Part of a small language model's weights: 12 layers.
MLP neurons of a small language model. Each row is named by its layer, matrix (gate and up: input weights) and neuron, and shows model dimensions 64-191. Each number is 128 + 24 x the weight over its row's rms, rounded and kept within 0 to 255. Numbers have three digits each. A neuron's up and down rows have the sign that makes its largest values positive.
A block is one neuron, or neurons of one layer that tend to fire together. After each block is what it responds to, as a language model described it from the Wikipedia text at the highest values.

L9.gate492:124167118116123126124190101122151150154145113135095107186117124182122097140146101126107130116179121157115142129168103134135137148123124180177143102134164105150087134149107160153145149135112122092154142163123110132115122099124134135113119123109088095130114120117109103128107112151180084122150118117089134121152098134112160112175125176092131116107121137123095128139124127163141093130112
L9.up492:117145086104118145183176125081131125089111106154086134120093114156114141123115114091125134131128133119117108104123126155142178140128168148103157133104126145197113141127084153153123131128081132104116133207155141130137099125125141136151148141117102122141116128116164131144113112118130115146114114090115143169147158115133138130161114166116095126159121119117158147105137125111127126076150
Responds to: Inner word pieces that continue a word already begun, especially the final digits of years (19'80's, 196'8') and pieces after a capital M (M'c'Lean, M'ag'azine).

L6.gate25:128174114068137098134135127118178119145124094141126179113100124142132108098125110128105087082200075148122108124099135151094102113144109103120123108109155120112115148148116164182183168107127119099128129127145130133148101116096147127137115128138121117097103121105133126101134128117118159169103172107127141101111119126178106145135124130112134156135127161095141078119081135097103167140107
L6.up25:154117124124096097089117132134135142104141130107143120165119157151153092105136174137141123116139119115160150107168134177128120131120112173068097127203104125151152147136112120112108104095153133132102104145147152100119131130144128125132126114125122162075097095058102116171123141124140109098131124086120098130139131130113102110148145109159092087154184148135068101137136142145122087133072
L6.gate136:084118096169149151158126133148113172095140180123118110146097095129135120150125160129088127123140143084113129147159139194117133146130137159147162095132166103133123097139128168129092142177108109136150104136081133123144139133114128155129134136125157121118122130090133133113170150104168147145150178095106098092113158102171184132141158164136122154083160136096133139107078162129115157116125
L6.up136:099161135123138114136149165086135118126102130142168099131138163133150133101110120113131135152168157104122142162148112151163138158146184130107105134124172165117127117134103150153129170127102114064123099109169152098111131085094123113136146104108129095131128120070108140149108122117124109108130126105057144087160123119134123116150085096102115100158120188153162089142097154136111104114093
L6.gate230:093131147111125125168155112163142109118142123071117140108087100180129113167121155112088201130148108160145094099099112134135099123140118128043099123106118126092172127148071148156111138154131155137133145138129150103097126124096132093123122123122138114133126131137124139134126101109105149165155151151092099145124120113142137115130150152095117111067122126088126112121117137160090162152131
L6.up230:143154152154119096108128139116103144140113094139092086172102164180108140120126144150138146183164149167169101130160166120130118132114109120086096091118107098137162153097143101111115122132103108125142109117148163103069166085126123128164129144130141128130153092098112089105127103162119132145112136144106142121101107177140104142108132122117140144176132158122175114127088108101123110110124
L6.gate252:124143131098106141078176125123152132179150087097116111150112094124095120098071160094118108114174104153114068135125105124134102128158130119165136123166122119119132124139098093121123125116172182171146143129139151168129108125097069112118124120125121166178133124146148154120063119148137127129138119117131130139093110099141099114132114148137124141110141121136142081134125102107122130124101
L6.up252:142105109127148156121160141140101118110093114156158151159129144118158138137103132113083138112113097123154094145103115146067117173106179131116113109128148091125160095143127145122121145095113082105150147122133093134135144093161124090148120122145135187103083158110084171126115124089165130122076174172139154122117110144126143109155129131162136149171100111121101141096119092109112156117105
Responds to: Last digit of multi-token numbers, mostly years such as 1886, 1979, 1988, plus inner or final pieces of split words like Urb-an, Ukr-ain-e, mod-el.

L2.gate115:105117148091121127139124102112135146131156151143124128145153127133109117136196133135111145098131170129159132127159134135156116150103089142143086115128128144101080092125140124111115152136091162158136097158109123124113121086077113125114166135105116114130147130126140119105136158172173150140145164133094116096120147140116046150139095130121119107111164144144139156119136132129083144134132
L2.up115:104157126177166136082169140130185084170132151143118158174142145137143108124157154121119142120105153137179138117129138119131141157117158132133096111121139178123158160111127143135108163135147101129089149155147120093152136121152122166177129138103119112137138125113083169119136116111155131090141150087121118139121189130145149156114135122158106140131161133104143160124130157154093093079147
L2.gate135:141140093114117131108156122151102130090133146137137080128138120172133110118160096102138109185113156121164107126117142107143130099110117159143126172151137114113167128135131142119108165150083141082148119175143120145091147154119131135148136139116131154172131103118109104154151137122129085108123110151093138154149123108158081167148156140123108132115102143123111124126094135153166146157098
L2.up135:153159130149110184133135162109109128155126123123137116124121084110096119074136113157142130109158179113094124150143137134106112124137124141141066125150137103083102132081138103126122141121118149148159107113161131109125170160126139085151117120136163139175130108113094101137113128181107154138116135131089085109148158103113133159146126088138111122135129207122093141172135178122133162097142
L2.gate178:138128110099112136084098112166131183121148127126166092126132139132093130099157159149132163140112140106147121122115101127165159136159128142161143109132132161135111123129115142119115125107180159139109131094103159097164146132171117124131120131170165107100106125124144131129186132141134143134111129097091083154108138145114106142134138097159111203126129165094118114148123100161128078105071
L2.up178:117116124110119134131088154124172121106143106118138166138096143163120115140163158099102109116171165116155162154109102115161157152127093109126149128178113136127120155142112123119160093119122154136116156136143171150123128084160125135126170120121122120166138133117158102148148095152134132151115162108159148134131104197139150108143127147114117138096118134172088138156147131165112120175061
L2.gate203:142125118134125136151153128151145165112146106140156129158130155105139080107111103137194159160103107157095087109168128107116147141115103145078097123099116134127124145143152149117172139131142117092191134118091117134112113120100112151165102090107165095115126125161117122092141138120102165119117091145135129099106091101105132123078145167143146105132166154092100161147073131155110105133141
L2.up203:109101103123138109150137110146089117126107117106186085101177172112154129106113114150159082122128117137131094116178073074132152129112151142092111118106101125127134145132118120126190141116150160109141111079114154137119120096093139165156145135122153133137173118149098137086143124145084127116106104119144129131123152114077140105094122136155160119131147149153108100143118130185096077148107
L2.gate230:107118142121169165130151201092135117123143112086121135153123163144124124128111138080123134113112152113120106115141082123089119109107110106131134103128164176067159161143139138122117099116141115138103129129124137143103169118087122088095110126115129163132148113154139114125139152113112088083174117127167169145135099114112125151142123139101140120120160116117135147146125110123099181134115
L2.up230:077124149101118178114117154142124126128125148131165160121124161131160162120144113062116144122161079117122121100151098141134094087122112077138146164146122137111152117108095150112102115116185123081120134088107170136120105096091145102074147138120134126138190092130178129144156102139117118108138107134151144131093120108119153105156122108125148131131146140143108108133144132099065151120151
L2.gate238:114126149145124160099136138098124122120137118177132101065121104163114137119160192159156160118144129152147131120118111165155131099109157148168160123121130170150134124111134103118134112137113098135112095168101124184154126103159104145102112143089152165135105137149110138133115112116162154174113152107130137136140121131214126137120147125138096133115122173110147139091125141119112170106135
L2.up238:120123148147163143167125131124161136116127127160157085118104119162118107172167169136181133128132135121159161108095071107124127144115160090143101150149111122143136130147165142131140111128125124117155117154106108162119125120166121162098161166107147121159099161156098166141132090086140115164111109084135105133148152101141171124150164075093120148103154116125094100099140102112112125141134
L2.gate263:118133154130181159124179160132172201147140062166104124162152129116116107127156129073121150113101118134131163130149110098071132120114138175116137115117138131098143134126153157128163138117113094121143168124107105157156134128139093126144116121144127092152137110142162128141125134093143133124123094146089099138108097105114122099167106095119070124132110148121129110106118103097104143129097
L2.up263:126135173190157157147121156127116161106100112115155127139156102122075117107101141130111087105159083119156182126163139137116122108114155165136102094155105100121126121140088145100142155124161134147118133132117145157112120098119119140126163162124169149157179120098122101151114130128147147112133141155101173146088133151131126097109136116133113110139095133129111149141130131147131084137135
L2.gate336:131150132115081148138124114156131126089130194149166139146137151132135121088133138113151107125132108118107119123159142084146083100124138093151096133122103154132153077104159102099130165134097168155175112126135095149146146157111119169128163128146185125133141133143126150139132102109143100092110107082138102151165136125130159142146144127104148115114171147121107131165128108173138156166158
L2.up336:104165128153080157151171120128124142128139124146143149111179170154113124090140143142111115145180120135117193115130131164129107114135102133138124120103103170148140144154162147145114118151140169134141111163094150172136125149096104144138128143099134112084140154150106095099145119168163111082125112119142073123131085154154145114158145122140144114136111115099106150130137138160133201124151
L2.gate378:127156118095102104119168111141156078118148072130119096129158134120118160136165106141142172121129101141143192135141130103068084130137099122118165129105160136153127136111149150177160168141128158128111154120081136107146158126134132096150096156139113094122125146128166158090101130170146133097080124133159142121148117115119120167162102160149144148143120117128091141129124136107134120132137
L2.up378:154166151059116141136111137104149092151168094125124146168136164101087151114145147145160142120154064099155125162106130069132129093094111090112094147130126113141114151134110169137135126110135143120128133130151133109121166122116132116102129128150152152112146110122121140152140103103113148131106087109151107131152169062137143124148080117111143083122120102152131150124188105123142124132125
L2.gate425:114106110115117113148135138167146147136150120138138133143177099096087146093118084146146113167153152148068139155089049127095114111128111146140134158119143128101124117149103120114133165141138132101146164147097165153125106136144120130139118157125138113148131112158083139145092108119184130115125087133170170120138102134162146172135121157119123100154139085145150143083127146179139113094163
L2.up425:139111125061110066118154137121142126080141140113122141163133161124124131089151109110107082109158150101112082164119128098122158112131082115150161155133110113154178146184122114110146102137146132118151110164100155150131117108101118155162115131164137119137136128112122140117123119126124119111160116075135149132128117150118132094100157113078150111149158139135120110148101153133123098123130
L2.gate429:099092095100161153146146148170122153120110110112077135068104177105122157153124121145130170119115178136158165118101091099142155111104117113143088122135160135103157102149146116160104140147116129145150107131161123100136112166137128094126105134115129113119084170124165141131151138132119127120167175119147122132092132115155114117128129137116120118134182084111163111153135068115121147121146
L2.up429:171140152102125121095053146125123118125151105153095122107119085118111131116100154105135080085206113108165108113129131128130106178120134129110104114109128156112181118126130135134134141107111161102133143118120125131113110155142169162170146136120132102129146151154148094117141150073085126153127139078161157122110120135164137092098105093111121133156163125160120094119133127116152140074066
L2.gate439:108144180143174077120142105112173072144117100127118135153158140125140128150137155115166132106136131093133181099119156096150101141141106116156116151146139177154149135160121126131127116137132137172132145132172123103093101103121102130133157136091138116104128127106154146111170091150138153076132092129132140114121138136112115146166098129112114148107175151079090155123160108159090098148115
L2.up439:127158139066140128113116082091123135089113125142181118140121157125114143093132154111173118150169091092107147101104130172145134113091112094138139100086103109111137132133103140113075152136093122163133124094147116135101094118116120095117116134134110176168132156103173152095146114114083134145105106085126089141129134143104162133134119118120090146143135105078147130142165096107135109093151
L2.gate443:152157137132071093103136159138106133122136137098159108123171117100143116140083142147126149152155150072163134117176157100118110131172121120116120139150096130154149104126102122107138086124107121145105111141106090153099119151141107165152071081107137147124137138116142115177118166141120103104145127105139098144167130102148122160131127110135129117133118115128137126152074106080107150129131
L2.up443:121165156080112109112123097148161116112119116127111125127135190084110057169104146115110139134131091135148122115159124147128112146134119069143126153161126155107181099115116145113127112097149124134126098185153120124124161167092106124122139122092150109136126120097137109173140150138095117074147121123142138131117145158123110157166130150146125097144143132128143082118108085124092150153154
L2.gate465:099127110109146070169135137122102129106149138134103142126158160146154145125155148146114176156148123153162085149095117129111136146119112151146076131095142118094143116154162101128119113136115104149107127164097131136138103155134109122141130129141145128110150162114120115112184109143147143120128084062102157128104109171142120145148128166123153142087155103107106180129153186140098138197132
L2.up465:110096127163130124157126095157150130125130188114122071130154119127167139100149120139105096164142152136123141150157127115121148112117115132158186109144129106119126082129123087097132113154086155098102126104163087127133076117128125136181144137118107146111119135111098125130120192130129087112117109124107137154132143127158090161137132092138116146155119141132126172110105114110163113143123
L2.gate470:137158116167100161163149145132111112142144104150146124145142106175156095100157086114161101118133086148129145136137125122133151120143118140141094164125145152119108089107166119081113111149130146120134104124116093161139134125156092101156102104133152132150123117099115147139125129129138105116099105064120167126089059095141148154105122141140158105138158143125125141161173133120128165103125
L2.up470:105117137115095117096185131122105124102126139166107123151104143112091120111149100145098120115158136114110097166132135152108119129120141131154137167153143163123145131123158115131131106131153145115098114181148134169134146182138113181096137151099107130117136144134138172131123142159101121139157149103114155139119168161116120138185147124082121130117150126137130128125153082152091111170136
L2.gate507:161124140106107134070145124149141186120127097143149126156143120128158159119084141159156115162113124200122107089134140102123130159130128118136094160117137145136115116137151119147142145097129157082138135117131130152149132113133100150168137093143152149103142122107145113136111132160118121191148180091138103124128137121125142098154129123162161130163130178084144115155133116116147125172142
L2.up507:102129117141170120133129125114141122103122100163137113178127138128115176071107088141119146099109097158111161126148123127131153146102137117158133156147102110090149106128142129117136141082155144093125129076168144129146135119145122092170158109166136136116129122088099118143141133132136156101146124110128121162109142087098145152142122127129163113105142136124116121146121096112173141116113
Responds to: The second piece of a word split after a lone capital letter or short fragment, often at a sentence start: O|ne, H|is, Th|is, O|n.

L6.gate13:117112156132134147115139077134135143143105117082077125178145164159126153126136146106130172127121126109092077155153112149150102153125088127109146162124117135129133121096146165148117143167140136112132145151108131125122150132044150135121167120110096127108141162154122129125154146095128125106136105074130141111135091114133146128143135079091076140126095162105165151114107175106127117107098
L6.up13:172105102101111140096113122118118098092154159154124125142159108081079158110140103135136128158131152113120157158172134178142141106169112130150100121107109127103050112131102117115125122145138122129157132142152163136165141140139154173132139098144092083129150137154180098143122115155179117092085088078151136108132136111109160135140148125139133113081142072134118121142104150119112114129115
L6.gate52:122083148079115148149103126140127126141115131125129154109134105137122145081144112123139114125133118139123137108106151135125121136135110068179145107110166120096121120124185148130113138129155154112144179110131081105104192144149111115127122096143116112137114118164112157104144145106177103122179082116129179187082134144105167137168109133154149158137184148093104135132126131114111157144122
L6.up52:129120172093122118077148087146129143159149126128105138158151135146138143112163113092104141097150113121104118146157142100090118120106112139164105108136134122103130123128166110152108076152107209162167113136174113156148127140141136094156136111133161164121111143106148149160134082152120114106145115097175110136163119143147126164144111111093091136099142108159119155125104142122127073131090
L6.gate335:123125120131158124128104131120092148125113156086104145129142108149146131143168184075131102071143134110109137161115093085133107123139124091114150153159120129105143130149108128105120085121125119072082099174128119157125125100111169151129122116144125117155142149114088143162159086095129098155193099104108157119126111121168080144116133120138141114141126184115174129127112144149156139160128
L6.up335:123094120163102142127127132143111105129137123114120119129107140129109137116123142126135145118141116149124130153131092148099121147133138116158128126092125125126117086148126121154078119144192175143146124122089149130133163144132157074151143107169110101123147124177141134116145108089145112096141155111121128134100121123141131181171122162151160174113146110114147113146119108139155087160101
L6.gate486:154119089135157146151113131142144126108112157098120166165177093099187132107123137144164126138175103152146154149144115176139110114093167080146094129155099105120106101130117140139130139162130169104158131143124146112126125161115128135137166119115146111131108112114083116122121132124127179121143146111115174088125108073154117109138131093153123145125140130153115121114117117111164171130100
L6.up486:111142141099084133139112111136135093158134113099116102088163116127099143148123176161150142131162132137110102153117094096150118173147116105088113124116148147121159112129141130145110148138180163094160125110144161055159153123153133138170145126127126130148175133130131163133081105087170126098090092085131144113165153124116114102142132099103164129135156116121121096118135121164134124173141
Responds to: Second subword piece completing a common word split after a short opening fragment, such as sh-ort, H-ow(ever), H-ist(ory), I-ts, h-our.

L9.gate320:129130159124100149115107165131172146091145128161083126111168099118098159085122117122152121106080153113114108113132125142127160099142102085118093132162144141159155094140148126110118109104106113098110114152091073147108159144099138098117140099081131102178114109148109096137141172067167116121130072136116124130177116121167105161133143112133113125136148105090125121130128149106104161190144
L9.up320:164151133103133179115152156136115164080131146116148138137088102118145148070113125103155076142089129094128125106147154138130093088089153147147126121102137124088116145102123133146101135113121146104114130116093163164099113181161107119145155097131135167115127139161144139124156162117113150100129092132168084117150109149167166155146082146120153183126142152118145136170131136120097095097109
Responds to: Word pieces holding the vowel and rest of a common word split after its first consonants, as in f-our, th-reat, b-ody, f-allen.